Weights of a small transformer language model.
Architecture: RMSNorm before each block, learned and rotary positions.
Training: 649M tokens, 10017 steps.
MLP neurons of a small language model. Each row is named by its layer, matrix (up: input weights; down: output weights) and neuron, and shows model dimensions 80-207. Each number is 128 + 24 x the weight over its row's rms, rounded and kept within 0 to 255.
After each neuron's rows, "fires on" lists the tokens most often at its 100 highest values on Wikipedia text that the model never trained on. A number after a token or word is its count.

L12.up983 [128 108 122  99 163 166 152 135 132 156 128 107 102 151 147 123 126 104 150 112 143 158 125 113 153 102 156 123 138 152 135 142 116 114 149 123 138 104 120 130 162 178 138 125 172 141  95  93 145  93 134 133 119 108 138 124 117 110 122 162  98 141 143 148 141  91 136 123 136 106 114 112  99 144 113 169 137  90 144 125  93 145 123 122 119 122 178 128  67  76 107  95 137 137 142 158 128 134 153 165  79  80 153 126 178 154 165 146  80 163 141  98 101  87 133 108 178 134 153 116 116  90 137 158 142 131 126 122]
L12.down983 [116 149 147 108 126 104 141 142 161 113 140 174 110 131 128 146 160 160 121 135  53 129 158 122  93 132 140  87 120 110 109 150 120 125 114 142 113 150 156 115 135  92 167 153 114 116 124 148 108 142 119 119 167 139 194 136 136 126  95 150 135 124 124 115 130 118 138 172 172 133  91 112  88 108 134 133 138 143  98 127 145 127 120 134 114 165 129 153  80 132 125 129 144 123 152 137 129 117 173  93 139 137 141  89  96 131 150  87 167 108 115  72 123 121 132 139 119 124 120 135 148 123  97 128 107 123 109 153]
fires on: " |" 22, "N" 14, "ni" 6, "is" 5, " (" 4

L12.up1040 [132 120  88 153 160 125 150 159 163 116 132  67 112 180  81 149 159 121 103 173  98 162 106 158 125  91 152 136 123 144 171 119 140 159  83 141 147  81 119  87 123 119 121 149 169 128 146  93 118 123 123  91 141 134 157 171 129 119 105 153 140 132 124  89 132 105 167  98 107 113 118 137 148 139 120 125 128 121 131 147 146  92 161 144 113 129 123 129 139 138 111  97 107 135 122 166 136 105 104 127 121 102 121  97  89 141 141 115 116  94  94 113 109 159  88 121 104 171 139 167 125  88 105 142 115  60 117 146]
L12.down1040 [139 113 160 146 128 161 151 198 113  81 110 117  89 125 155 127 145 108 147 116 130 136 132 137 109 147 132 142 107 116  74 137 124 100 149  91 106 131 113 128 163 136 115 172 128 105  74 120 140 134 135 136 126 133  74 167 152 148  99  97  93 144 134 137 154 154  96 116 157 137  91 116 113 139 135 122 138 155 128 135 132 200 129 113 124 145 148 133 122 112 113 129 127 129 111 136 105 119 138 128 154 143 134 114 178  99 130 107 136 132 172 124 153 147 109 136  96 124 111 104 131 117 178 103 122 145 125 116]
fires on: " \"" 63, "\n" 15, "-" 6, " la" 4

L6.up191 [161 108 130 119 125  98 117 177 143 137 158 156 118 162 141 110 117 140 114 135 162  95 149 153 157 137 112 119 128 118 105 147 136  99 121 119 151 144 156 138 117 132 147 134  87  89 157 119 173 110 132 138 120  83 124 140 110 155 166 138 128 116  99 171 114 112 157 108 146 103 139 118  96 138 116 121 122 125 153 163 157 126 116 140 141 128  54 131 162 142 124  92 153 141 125 138 104 146  94  93 118 106 123  99 113 124  69 108  86 121 130 166 143 106 112  84 129 168 135  82 163 118 140 160 139 146 143 161]
L6.down191 [130 159 153 153 115 109 137 106 176  97 150 122 131  98 138 148 155 138  96 129 144 121 137 131 121 115 125 144 104  99  82 150 182 130 181 142 126 127 126 168 108 125 111 140 103  87 178 143 129 163 149 130 121 158 157 132 122 156 123 151 146 136 147 171 103 168  65 118 139 105 146 147 144 159 145 130  93 155 131 184 129 129 150 134 120 107 164 131  84 116 140 136 142  92 127 120 111 108 151 146 155  98 134 125 136 111 147 121 143 177 129 171 158  84 136 156 130 174 160 122 148 117 125 121 125 125 176 142]
fires on: " in" 27, " of" 19, ":" 8, " de" 8, " through" 4

L3.up400 [ 87 162 118  85 123 112 156  88 132 121 149 118 143 149 136 152  91  86 135 128  99 110 149 151 150 162 123 162 186 143 151 130 100  96 139 131 131 164 129  93 147  91 148 171 155 120 136 123 111 114 123 140 109 108 138 133 156 125 138 135 143 143 142 106 156 107 149 120 136 136 146 119 125 143 127 137 104 136 100 104 149 151  81 147 129 153 145 143  99 170 127 133 122 111  94  96 179 124 184 170 134 147 148 122 137 126 176 105 153 113 113 151  99 124 111 158 114 120 153  96  94 130 151 114  93 116 101 143]
L3.down400 [190 126 138 140 110 107 129 144 112 136  98 128 123 137 114 100  96 115  94 142 133 138 143 107 141 136 112 169 168 151  91 143  94 109 137 123 125  87 154 162 126 126 165 105 162  77 133 133 151 128 110 106 133 104 149 130 119 148  89 126 132 161 168 121 119 143 110 125 114 140 101 126 169 163 121 172 135 118 131 145 117 161 144 112 105 162 115 127 166 104 116 102 117  84 140 125 115  97 112 111 180 107  63 121 130 121 120 138  78 126 129 160 149 106 138 153 116 160 140 129 137 133 111 101 108 134 159 115]
fires on: " of" 15, " /" 10, "us" 9, "ti" 7, "ing" 7, "g" 5

L12.up432 [125 147 104  90 151 113 125 131 176 116 134 101  92 142 165 149 143  69 116  66  87 143 131 104 177  96  93 114 136 142 137 130 134 159 164 169 163 132 106 132  98 115 152 146 171 116 149 114 151 107 139 147  65 139 160 145 115 165 147 173 120 110 130 135 123 159 167 125 128 121 115 114 113 106 136 135 102 110 132 139 160 138 111 120 140 122 128 153 141 121 136 117 114 113  60 142 125 187 161 145 135 139 147 124 165 118 106 145 106 168 164 104 170 128 123 124 147 173 123 159 164 139 118 105 125 162  61 108]
L12.down432 [149 143 134 148 132 149 120  98 154 159 103 111  84  96 111 124 154 163 122 126 130 103 157 105 145  90 102 133  79 128 124 151  92 141 121 102 103 122 183 100 130  98 155 121 149 167  95 124  91  70  90 118  89 130  94 103  96 148 164 147 156 131 110 140 121 126 120 153 115 111 130  90 143 127 170 117 126 141 113 103 126 128 110 147 116 169 128 130 136 138 115 152 162 143 146 136  88 107 165  70 128 144  79 151 143 112 134 121  99 126 124  84 124 148 121 144  69 126 118 133 120 142 103 117 140 141 128 157]
fires on: " |" 24, "N" 10, "ig" 8, "–" 5, " (" 4

L3.up134 [112  88 123 124 111  97 113 123  81 108 152  78  98 121 120 132 145 116 139 100 118 118 135 164  92 144 154 129  82 115 165  66 129 111 124 158 171 169 109 138 139 128 126 210 139 103 124 132 117 135 129 136 123 111  93 152 140 151 130 137 173 133 172 102 173 100 121 144 129 137 124 110 114 154 152 100 100 148 149 133 102 109 100 102 137 158 160 162 125 116 138 124 175 105 117 142 112 117 131 130 110 105 152 119 131 118 106 112 137 135 140 157 128 115 123 131 163 114 142 133 107 159 148  99 136  96 114 154]
L3.down134 [116 157 110 167 152 162 120 130 173 173 115 133 129 109  80 112 106 120 159 141 117 152 113 159 137 157 136 133 130 139 107 134  93 111 128  86 122  95 116 130 111 133  96  97 148 134 113 137 138 166 144 118  86 144 169 121  90 123 127 129 111 156  85 129 120 114 137 121  91 103  88 129 142  89 136 145 156  88  97 111 154  73 168 135 119 126 159 100 121  96 134 140 134 161 122  98 124 114  55 123 122 131  86 122  99 133 162 105 129 142 135 108 146 126 134  82  88 150 155 159 147 135 136 103 104 128 115 126]
fires on: " |" 22, ":" 17, "ulu" 8, "f" 6, "ora" 4, "ent" 4

L3.up866 [142 134 164 135 108 124 105 108 108 118 114 110 146 142 131 134 117 119  86 166 150 107 144 171 123 134  99 117 125 160 118 136 115 139 163 139 135 133  97 118 134 173 152 141 155 147 123  90  99 102 134 133 115 145 113 115 124 120 118 114 103 127 121 127 130 103 167 117 150 118 144 178 162 140 124 114 105 137 143  99  72  88 146 119 119 149 108 162 174 157  88 155 138 118 180 167 100 164 117 164 147 123 164 128 113 100 165 133 150 141 136  92 150  84 156 134 154 130 135 150 105 129 153 134 155 111 158  96]
L3.down866 [164 157 165 159 125 138 111 116 102 129 139  68 136 126 138 117  98  62 128 128 125  78 115 153 123 147  70 122 124 144 129 105 129  94 144 111  82 106 106 161 104 151 136 122 110 117 153 129 117 115 139 128 146 115 128 127 121 173 104 134 117 141 131 104 113  92 121 113 174 106 127 143 119 132 109 129 158 105 149 111 124 127 153  94 146 151 100 141 148 114  97 119 127  83  94  92 148 129 138 156 166 116 131 122 119 111 162 145 160 163  85  89 123 138 172 107 132 178  90 121  99 100 150 117 109  91 135  85]
fires on: "w" 18, "R" 9, " Sw" 9, "dr" 8, "Br" 7, "br" 5

L3.up1048 [124 158 107 150 119  59 154 151 121 121 143 105 108 136 135 142 101 127 169 149  56  97 138 121 109 142 154 134 160 123 118 153 176 110 139 114 124  81 149 105 125 112 140 160 170 103 103 132 131 147 124 134 124 117 126 115 119  92 143 137  78 117 153  74 126 111 124 160 134  83 114 117 126 136 137 101  94 143 107 114 124 156 111 148  97 151 123 120 171 129 111 122 135 113 107 128  87 137 142 154 118 130 130 107 154 147 128  93 124 105 169  89 126 148 100 154 122 106 140 127 101 120  86  93 101 136 120 161]
L3.down1048 [127 146 131 173 101  65 118 136 151 104 110 116 137 134 122 139 136 128 169 125 136 129  86 148 108 131 148 128  91 110 106 143 121 107 122 116 113  92 145 120 153 127 138 135 159 106  83 124 187 117 152 115 133 124 123 137 129 114 157  93 118 157 119 154 121 122 124 122 102  98 151 101 168 141 103 149 102 132 160 123 139 129 149 179 128 162  77 147 156  78 142 123  87 153 178 135 147 170 100  99 169  88 168 164 127 119 118 101 140 165 107 165  98 157 142 109 104 141 136 121 167 128 126 128  99  95 159 130]
fires on: " of" 39, " ±" 10, " than" 9, " to" 9, " /" 6, " for" 6

L7.up112 [130 133 111 106  94 149 171 110 143 106 143  98 103 157 104 171 137 153 145 143 116 135 143 146 131 144  95 154 117 146 147 150 102 144  87 128 137 113 117 120 114 152 103 134 152 115 136 144 114  82 115  92 147  84 129 113 145 111 110 120 140 141 130 145 148  80 140 135 133 107 127 123  99 174 119 147 134  92 152  95 141 131 171 185  63 154 136 143  97 115 151 108  86 129 147 158 141 102 129  92 118 120 155 126 163 147 150 140 100  75 110 150 141 163  99 150 140 108 128 178 123 146 109 174  96 112 121 118]
L7.down112 [116 137 120 123 163 135 128 194 137 146 129 147 155 110 151 132 116 152 153 137 151 109 153 121 182 166 111 143 145 180 114 150 128 112 133 109  72 101  91  72 128 127 135 133 142 172 160 126  99  98 121 120 117  93 134 137 123 148 141 125 143 114 103 107 100 115 169 150 135 108 139 123 127 171 116  56 124 131 132 157  94 133 146 113 113 159 138 125 166 131  86 121 141 146 121 126 147 111 152 175 144  97 151 113 156 118 104 163 145 111 107 155 122 142  57 116 111 117 170 136 127 135 102 135 143 127 138 120]
fires on: "-" 32, " on" 12, " up" 9, "'" 6, " \"" 5, "ih" 4

L12.up735 [125 137 183 161 106 112 108 168 125 112 142 104 100 158 193 103 105 162 140  95 116 124 120 144 123 107 135 136 111 156 110 111 138 143 122 127 111 162  94 151  69 141 125 157 143 151 154 150 138 129  97 143 138 100 128  71 115 124 147 123 155 116 144 110 150 126 121 143 139 121 186 108 142 118 114 135 148 107 120 138 149 104 121 133 111 177 126 107 145 137 134 121 155 117 116 144 179 151  82 102 113 111 149 101 152 101 113 120 144 141 124 172 184 126  90 121 168 204 145 140  92 125 133 136 153 133 144 118]
L12.down735 [164  99 118 119 139 106 136 139 113 143  88 146 184 146  78 104 110 116 166  90 140 104 117 143  93 137  68 119 134  97 176 163 134 121 134 140 161 162 154 116 164 153 114 133  95 178 144  91 129 176 159 136 109 135 167 124 105 112 111 137 158  93 102 121 125 145 100 125 134 122 100  58 135  81 122 132 134 173 127  88 106  93 141 128 122 131 112  97  95 155 105 139 112 186 130 122  88 183 133 131 126 139 105 111 137 144 157 115  93 129  88 125  80 136 123 127  92 138 138 144 116 117 146  99 136 131  90 116]
fires on: " in" 24, " to" 16, "to" 5, "S" 5, "," 4

L2.up1059 [130 117 129 102 116 167 139 103 207 107 123 110 110 123  60 134 125 161 146 108 144  86 168 102 177 128 126 126 140 102 138  96 103  96 135 148 147 139 149  96 108 150  97 139 118 144  87 116 104 105 102 139 137 181 114 141 136 130 120 143 154 107 141 146 137  90 127 115 138 110 145 136 137 142 154 163  83 147 115 127 108  38 130 137 110 137 145 110 110 104 126 100 146 112 148 162  99 126 186 116 117 179 143 129 149 188 120 136 150 163 108 115 120 119 142 122 169  90 105 118  88 151 156 167 168 120 130 141]
L2.down1059 [114 173 158 140 167 164 165 136 101 168 151 120 131 133 138 120 115  92 139 165  89 115  89 128  99 127 153 137 120 164 147 140  93 127 159  98 112  79 142 105 135 110 105 134 101 156 146 128 139 150 152 102 134 139 122 146 123 127 134 151 120 177 125 108 150 165 125 118 135 118 167  92 144 129 140  93 178 119 144  94 160 138 140 139 144 143 138 101 163 117 160 171 113 105 125 107 134 121 131 146 125  82  96 133 115  78 133  92 108  59 169 137 126 128 113 125 106 133 167 123 113 130  53 123 118 154 143 102]
fires on: "et" 13, "=" 13, "w" 12, "sky" 7, "ple" 5

L3.up1204 [152 159 154 114 144  98 136 143 164  88  81  82 132 166 121 126 125 101 151  94 136 132 130 117  83 116 136 126  88 112 145 121 143 144 158  80 131 116 126 120 144  98 107  95 122 125 137 110 136 159 130  77 134 111 144 135 120 110 110 130  94  92 104 144 146 127 136 136 203 114 109 131 134 145 163 105 100  96 117 104 156 134 135 197 164 175 128 107 140 168 200 128 116 107 133 140 113 115 140 125 156 160 164 107  97 160 166 130 160 164 119 118 160 129 139 129  82 168 128 117 140 120 138 127 130 106 136 101]
L3.down1204 [126 159 113  95  85 141 132 121 150 137 125 144 153 138 136 105 122  97 155 176 143 112 106 118 117 138 159 132 117  82  89 103 119 138 140 107  93  93 145 122 120 157 130 139 137 167  78 147 118 121  97  83 119 115 151 104  96 128 125 123 148 134 124 132 149 157 116 116 117  66 150 114 144 112  78  98 122 109 140 160  17 141 101 145 138 114 135 140 121  70  94 122 105 127 139 155 123 174 164  91 128 132 157 119 172 120 108 141 121 133 110 126 128 170 118  81 135 109 132 181  70 139 169 150 104 125 120 191]
fires on: " is" 13, " wrote" 11, " co" 11, " ass" 8, " began" 6, " was" 6

L3.up1023 [ 89 127 118  82 136 137 137 167 155 116 157 125  90 158 151 117  84 152 121 158  89 132 159  93 114 166  99 152 136 154 113 105 164 105  72 102 128 140 111 103  98 120 121 154 132 125 112 121 114 119 130 137 112 144  97 159 144 127  92 144 134 140 115 152 107 110 132 142 146  97 138 146  98 183 125 172  97 111 101 161 163 144 122 162 136 129 130  97 156  96 142 150 122 118 154 103 121 104 123 151 117 169 117 123 117 104 157  78 131 159 112 168  92 133  82 108 120 146 128 143 127 156 155 123  98 110 136  91]
L3.down1023 [131 117 109 136 148  93 110  99 142 160 144 120 138 137 100 176  83 119 119 127 157 140 117  89 165 111 105 141 130 115 105  97 170 115 122 150  79 113 109 107 153 146 124 110 141 128 101  96 106  86 116 157 128 122 129  95 152 111  92 172  93 130 116  89 172 130 139 137 117 151 145 104 141 100 127 192 160  73 177 112 133 117 183 138 128  74 143  84 150 120 129 152 155 130 152 136 105  99 156 128 137 126 116 157 126  92 175 125 110 103 107 156 165 113 120 139  80 172  97 164 123 119 156 108 135 144 136 137]
fires on: " U" 25, " f" 20, " C" 16, " A" 7, " c" 6, "-" 6

L6.up179 [139  76 162  75 112 127 127 133 124  96 134 107 147 126 112 167 158 123 149 122 164  86 136 129  98 145 153 122 165 122 129 119 127 135 103 139 151 105 136  78 100 133 112 123 125 104 142 162 121 147 133 140 141 145 111 106 107 134 163 136  79 141 123 111  91 132 113 121 129  84 153  83 117 120 107 102 145 113 133 150 168 100 127 146  99  46 139 144 108 183 134 109 145  92 136 170 157 106 114 165 186 129 143 143 143 124 116 120 122 116 158 134 116 100 140 152 128  94 108 120 113 131 140 123 124 134 152  71]
L6.down179 [132 101 124  87 125 151 109 133 138 106 157 149 107 179 124  94 137 140 110 111 143 119 105 127 138 173 160 146 122 135 168 133 148 137 154 137 104 112 163 123 104 139 144 158 139 115  86 138  96 107 122 119 130 118 133 150 134  95 108 117 170  98 144 137 142 121  76 147 117 145 149 129 182 136 133 149 148 124 178 112 115  91 163 169 157  95  67 126 125 126 110 164 141 122 126 107 108  75 147 158 166 120 114 134 121 155 115 132 138 142 189 125 135 121 134 108  94 144 117 137 124 136 132 139 144 144 114 144]
fires on: " and" 21, "," 16, " with" 12, " to" 7, " after" 6, " before" 4

L2.up696 [183 147  84  98 134 145 132 123 121 137 143 141 130 135 146 119 119  96 122 147 140 126 111 147 126 139 174 102 139  91  70 174 133 159 161 138  84 144 183 125 112 149 114 103  70 138  95 130 119 106 105 122 115 104 164 133  90 129 140 118 126 129 110 148 146 100 172 140 135 172 143 124 113 119 162 106 145  81 144 116 146 155 144 121 121 108 155 151 130 147 156 190 149 158 141  70 113 170 132 144 112 132 131 150 104 120 152 141  66 164 112 148 158 130 166 123 135 132 123  96 122 120 189 157 117 164 125 143]
L2.down696 [124 158 183 113 121  99  89 131  98 133  96  96 140 142 178 124 120 112 109 151 119  97 141 127 135 142 132  85 144 137 120  82 144 154  87 145 101 113 144 146 126 121  99 158 125 163 155 119 136 136 145 156 119 161 168 142 134 160 126 121 110 115  95 138  78 129 133 122 150 142 127 145 108  89 115 128 182 147 119 127 123 106 168  93 152 119 182 115  87 160 119 130 158 164 148 149  98 139 171 160 130 135 136 174 126  75 145 127  98 135 147 118 118 122 193 147 141 116  77 146 153 116  94  82 150 137 106  78]
fires on: " part" 44, " bl" 10, " Part" 9, " Bl" 6, "ir" 5, "rib" 5

L3.up1217 [143 148 152 149 124 116 132 120 144 165 156 150  96 108 148 124 118 135 117 133  94 212 140 149  76 131 123 140  83 157 115 151 106 122 168  65 124 101 178 108 137 149 124 184 109 149 143 103 142 150 160 149 153 104 136 129 149  83 141 167 147 122 129 127 154 173 136 122 146 134 127 136 130 108 125 112 117 143 108 133 160 125 119 137 122 137 159 110 146 116 120 132 149 147  79 159 181 102 111 124 112 146 132 122 100 138 159 120 173 143 126  94 114 153 105 115 136 104 155 142 157 157 171 157  85 101 107 108]
L3.down1217 [113  89 141 124 115 105 119 111 157  79 162 122 101 158 106 175 120 146 134 137 168  81 131 131 148 167 187 129 144  85 116 156 109 109 179 112 118 101 156 102 155 141 171 113 105 108 140  88 125 151 128 158 140 134 159 123 130 133 144  74  97 118 152 151 119 122 143 158 145 160 158 156 133 165 132 105 125 107 102 145 103  94 132 117 134 144 148 137 141 154 152 146 119 167 166 110  93 139 189 153 137 106 166 163 162 142  95 111 105  93 126 153 158 163 132 142 143  99 143 110 109 127 155 141  83 118 125 122]
fires on: " there" 28, "ten" 10, "/" 10, "\n" 7, "der" 6, "-" 4

L7.up837 [157 130 150 144 134  87 107 101 118  91 121 130 121  81 132 113 116 135 115 119 131 173 173 138 114 112 136  93 150  95 120 156 119 147 121 124 120 118 152 119  89 130  88 112 106 158 117 137  78 140 149 148 169  81 112 118 110 103 117 133 101 166 171 119 131 136 119  88 109 124 152 138  89 148 158 124 107 135 140 128 121 141 179 154  93 104 133 155 176 157 115 111 131 112 124 126 166 119 143 117 162 116 108 116 143 167 149 115 167 112  92 115 130 127 163 121 163 116 147 144  92 167 153 102 119 133 120 111]
L7.down837 [127 113 138 132 128  83 109 163  89 113 103 131 110 154 163 112 143 163 151 113 141 138 116 135  98 153 149 119 140 121 136 123 107  86  93 139 167 107 153 116 155 123 155 120 114 128 139 113 139 123 151  90 146 134 136 123 101 156 128 106 145 111 144 154 164 118 123 178 144 129 114 110 112 157  98 175 188 110 166 113 124 122  75 129 183 123 119 111 115 104 165 106 126 126 129 115 112 106 105 145 114 104 135 166 118 134 103  94 158 159 150  86 139 152 139 132  93 106 157 131 139 126 126 161 117 134 148 153]
fires on: "," 46, " and" 22, " &" 4, " by" 4

L3.up1116 [103  96 134  91 112 134 151 174 106 112 165 128 126 114 123 127 101 120 113 157 100 137  99 124 110 150 113  77  95 165 117 144 152 135 119 115 168 121  81  65 127 115 142 183 141 134 148 120  91  79 124 159 170 136 111  88 130 108 114 120 108 145 133 161 125 154 108 114 139 171 130 132  97 110 105  91 117 155  93 129 104 155 165 149 117 142 154  69 148 144 108 120 175 131 127 130 108 152 124 142  87 159 188 161 109 121 107 149 171 119  88 113 120 156 133  88  73 151 100 131 159 156 143 174 118 119 150  73]
L3.down1116 [132 107 111  96 140 126 112  83 154 117 145 132 116 188 117 101 124 122 128 125 116 111  88 132 163 157 146 131 120 112 136 136 153 119  70 120 128  74 119 119 114 126 115 142 165  99 156 131 140 136 155 121 164 120 125 130 142 145 129 143  93 135 122 110  86 121 121 131 151  91 138 159 171 133 121 174 110 116 157 157 113 126 151 125  90 109 141 110 136 124 138 122  99 106 132 118 133  92 130 112 151 135 164 212 138 158 109 120 120 134  94 115 138  66 160 118 120 142 189 115 107 103  78 139 116 112  97 138]
fires on: "-" 25, "e" 18, "er" 6, "\n" 6, "w" 5, "ter" 4

L13.up329 [123 119 149 100 127 142 144  75  96 124 118 103  88 153  92 145 130 117 116 149 165 132 134 113 127 104  91 161 124 114  85 125 141 120  71 107 118 116 107 137 172 100  96 122 118 109 131 150 145 100 131  98 112 118 157 139 160 109 148 147 154 112 156 144 132  89 115 153 119 132 152 113 133 128 135 121  72 105 123 115 185 130 129 147  90 144 106 137 114 104 133 104 131 105 150 120 166 126 164 143  77 141 122  90 125 143 197 147 139 120 160 127  96 114 129 118 129 134 123 132 141 145 120 100 104  96 141 118]
L13.down329 [126 128 144 116 140 125  97 110  94 118 123 125  95 115 113 178 186 119 171 127 115 123 152 122 176 134 113 142 125 132 122 122 162 145 125 141 135 125 133 129 122 169 123 112 152  96  99 144 114  89 160 123 144 121 170 108 112 139 129 136 112 118  85  95 110 115 161 146 135 101  96 169 127 113 123 104 122 117  88 171 107 128 141  95 116 123 128 114 137 143 151 124 149 158 140 152 179  70 109 133 127 136 132  92 147 141 187 131 140 105 151 116  93 154 143 161 103 157 145 159 104 138 170  96 123 141 170 139]
fires on: " f" 23, " F" 17, " on" 10

L13.up1040 [ 83 136 120 114 123 136  97 112 108 138 113 149 120 160 111 106 115  88 150 155 152 135 136 132 153 149 162 159 166 164 116  90 101 126 119 148 129  99 144 105 152 107  91 132 106 134 120 150 157  98 139 116 152 126 125 172 121 153 126 156 125 106 144 119 149  91 153 114  96 103  87 113 148 154 135 137 134 161 149  96 156 150 163 103 114 138 116 154 168 145 131 130 136  91 143 106 171 129 137 141 149 111 148 149 161 101 139 136 122 108 166 112 151 103 125  65 120 100 148 149 194 151 153 126 133 140 111 106]
L13.down1040 [150 128 122 156 108 147 125 116 155 131 110 149 133 106 106  95 132 117 166 172 104 130 117 167 141 119 117  83 150 111 126 114 132 152 120 144 113  96 164 102 118 151 100 140 125 154 142 130 139 138 152  97 144 141 144 143 143 151 177  91 102 109 126 183 122 113 100 158  97 144 121 139 109 101 142 172 148 164 142 141 134 125 109  92 183 134 104 163 144 112 131 161 145 173 123 133 133 120 175 107  76 113 156 135 144  92 112 179 150 124 150 116 110 132 103 126 109 117 146 151 106 124 130  72 108 129 136 124]
fires on: " on" 47, " |" 9, " On" 7, " Mont" 4

L6.up193 [140 105 131 142 151 183 108  94 124  73  98  96 130 127 160 136  95 149 122 154 120 137 160 130 138 127 131  66 129 142 115 128 118 163 123 150 134  93 165 154 137 146 122 126 121 162 136 139 154 132 126 133 133 160 110  95 107 133 121 152 137 110 163 168 139  99 155 135 183 126 143 127  95 132 128 157 117 159 115 116 125 142 127 136  95 168 147 112 172 143 117 135 146 118 102 166 123 135 155 123 138 123 103 136 115 115  67 126 122 119 110 136 150 123 153 128 126 180 115 129 165 149 130  98 149 176 129 117]
L6.down193 [111 140 129 114  93 126  87 152 136 121 154 124 150 118 110  88 124  90 161 128 132  73 106  91 139 142 110 147 123 117 163 106 124 129 132 165 135 115 128  89 159  94  93 101 103 161 142 109 153 122 104 133 104 137 149 115 101 178  90 177 149  98 122 168 113 127 166 147 128 151 151 126 174 124 135 127 138 130  99 115 133 111  99 141 158 127 140 128 111  99 116 152 127 152 142 105 155 183 145 134 116 137  89 141 103 140 126 144 110 139 131 138 126 108 154 137 149 133 126 106 143 150 127 136 108  87 178 111]
fires on: " in" 21, " of" 20, " on" 12, " to" 12, " from" 7

L13.up111 [130  91 126 118 130 141 143  79 100 119 164 144 128 173 120 136 113  92 148 157 129  91 173  82  67  70 114 111 102  93 120 101 105 146 129 132 155 153 105 141 150  85 107  99 102 100 141 114  97 123 116 122 139 128 119 139 172 147 137 153 129 112  96 136 137 126 178  98 170 130 124 106 159 106 134 160 109 137 105 145 134 121 162 132 150 135  95  96  99 134 168 163 134 119 164 114 158 111 130 148 129 171 118 112 127 109 136  75 167 105 112 101 119 114 143 147  99 133 129 186 137 137 128 121 104 153 113 112]
L13.down111 [109 164 129 119 105  97 132 135 143  50 135 113 126 111  77 101 123 165 109 198 119 113 153 117 144 117 128 135 112 126 181 110 114 152  91 140 106 163 129 118  90 133 148 113 117 119 170 152 161 161 108 139 134 148 156 148 122 134 105 144 104  96 159 127 149 167  94 149  72 129 130 149  94 139 148 131 122 118 159 110 117 128 125 121 131 174 139 128 154 106 119 115 125 147 125 133 165  73 156 170 131 129 135 130 143 143  93 176 165 121 160 141 127 132 129 157 128 105 140 136 134 125 151 170 112 160  95 118]
fires on: " on" 22, " de" 18, "na" 6, " –" 5, "e" 5, " un" 4

L6.up137 [108 119 151 128 138  90 107 124 130 101 142 159 102 139 143 114 127 149  93 102 118  84 197 156 164 154 135 132 160  96 111 151 122 148 122 113  96 102 121 108 121 111  97 116  60 115 133 144  93 105 121 177 115 113 116 117 117 142 104 173 110  85 107 159  94  96 158 136 116 130 163 103  94  93 126 111 111 128 152 157 121 127 151 124 144 140 114 102 133 115 140 149 140 146 143 129 122  97 124 115 151 129 116 137 107 159 113 157 160 155 142 154 127  78 120 144 112 122 150 133 191 127 139 142 135 166 163 116]
L6.down137 [ 95 133  97 139 160 154 186 134 148 153 147 114 110 102 140 148 177 109 156 168  96 165 107 143 146 129  75 126 136 119 124 107 158  91 101 130 125 127 134 147 127 145 109 137 166 133  92 147 111 151 106 118 151 119 132 136 119 141 143 111 159 134 153 162 142 121 133 107 169 148 148 143 125 134 138  97  98  81 148  84 125 114 132 136 155 120 105 136 154 135 110 142  88 127 115 100  55 105 122 125 109 138 100  90 116 144 133 154 105 106 139 109 134 119 163 104 120 191 120  93 159  84 137 146 179 129  94 101]
fires on: " of" 54, " 100" 4

L13.up895 [121 128 151 102 151 131  92 150 151 108 141 102 132 172 124 108 133 144 125 165 133 140 131 112 130 146  96 130 144 119 136 120 135 136 133  81 127 122 117 117 159  86 136 125 127 113 140 154 121  67 158 176  94 174 155 112 140 121 129 123 120 124 165 128 146  85 124 166 125  72 114 124  76 166  56 130 138 140 137 119 129 127 114 187  96 120 121 165  94 145 114  99 107 104 154 121 118 135 117 133  89 137 103  95 178 139 141 148 175 116 130 118 127 160 128 115 127 194 131 141 141 125 146 149 147 131 148 100]
L13.down895 [ 96 143 135 148 147 142 115 154 113  79 127 118 153  96 116 132 146 140  81 182 110 106 113 126  95 126 139 174 141 170 122 140 124 113 130 125 139 141 126 113  99 174 133  87 100 144 140  97 123 149 109 131 167 111 136 116 139  96 133 111 129 174 107 164 168 194 147  91 125 114  92 128  85 151 129 131 150 115 137 102 144 132 129 143 127 162 192 163 167 148 113 145 139 169 122 127 121 131 180  93 111 141 143 176 112 144 142 115 108 158 134 140 123 100 143 156  93 101 134 136 174 155 146 104 150 143 115 104]
fires on: " an" 53, ";" 6, "hip" 5

L12.up756 [136 134 170 107 163 104 105 175 129 126 131 168 114 156 174 126 117 104 165 120 120 131 127 125  98 121  88 109 154 140 142 123 100 133 128 137 131 139 145 153  85  83 111 148  91 120 138 153 126 138 118 135 118 155 169 162 178 128 130 107 117 127  84 169 105 151 119 113 149 135 121 137 118 130  95 103 149 144 123 126 114  86  81 154  98 139 135 161  99 162  95  92 163 156 111 130 140 123 123 142 116 123 109 142 127 157 125 160 142 184 175 121 149 152 123 123 104 143 134 117 146 144 120 107 142 121 109 133]
L12.down756 [134 105 118 119 100 133 103 146 101 101 133 131 119 200 156 112 120 113 123 155 119  88 144 120 159  85 128 132 125  85 133 113 142  96 149 161 178 113 140 118  97 157 162 170 110 115 112 132 110 103 101 148 107 133 123 170 123 148 107  90  94 124 121 101 117 154 143 116 109 128 175 151 104 107  66 132 100 135 142 130 128 145 106  84  99 126 155 142 119 140 143 114 126 204 160 111 118 127 136 113 126 133 113 116 126 112 133 154 152 159 176  99 139 148 139  87 112 146 127 131 110  94 112 136 117 108 120  83]
fires on: " an" 89, "|" 4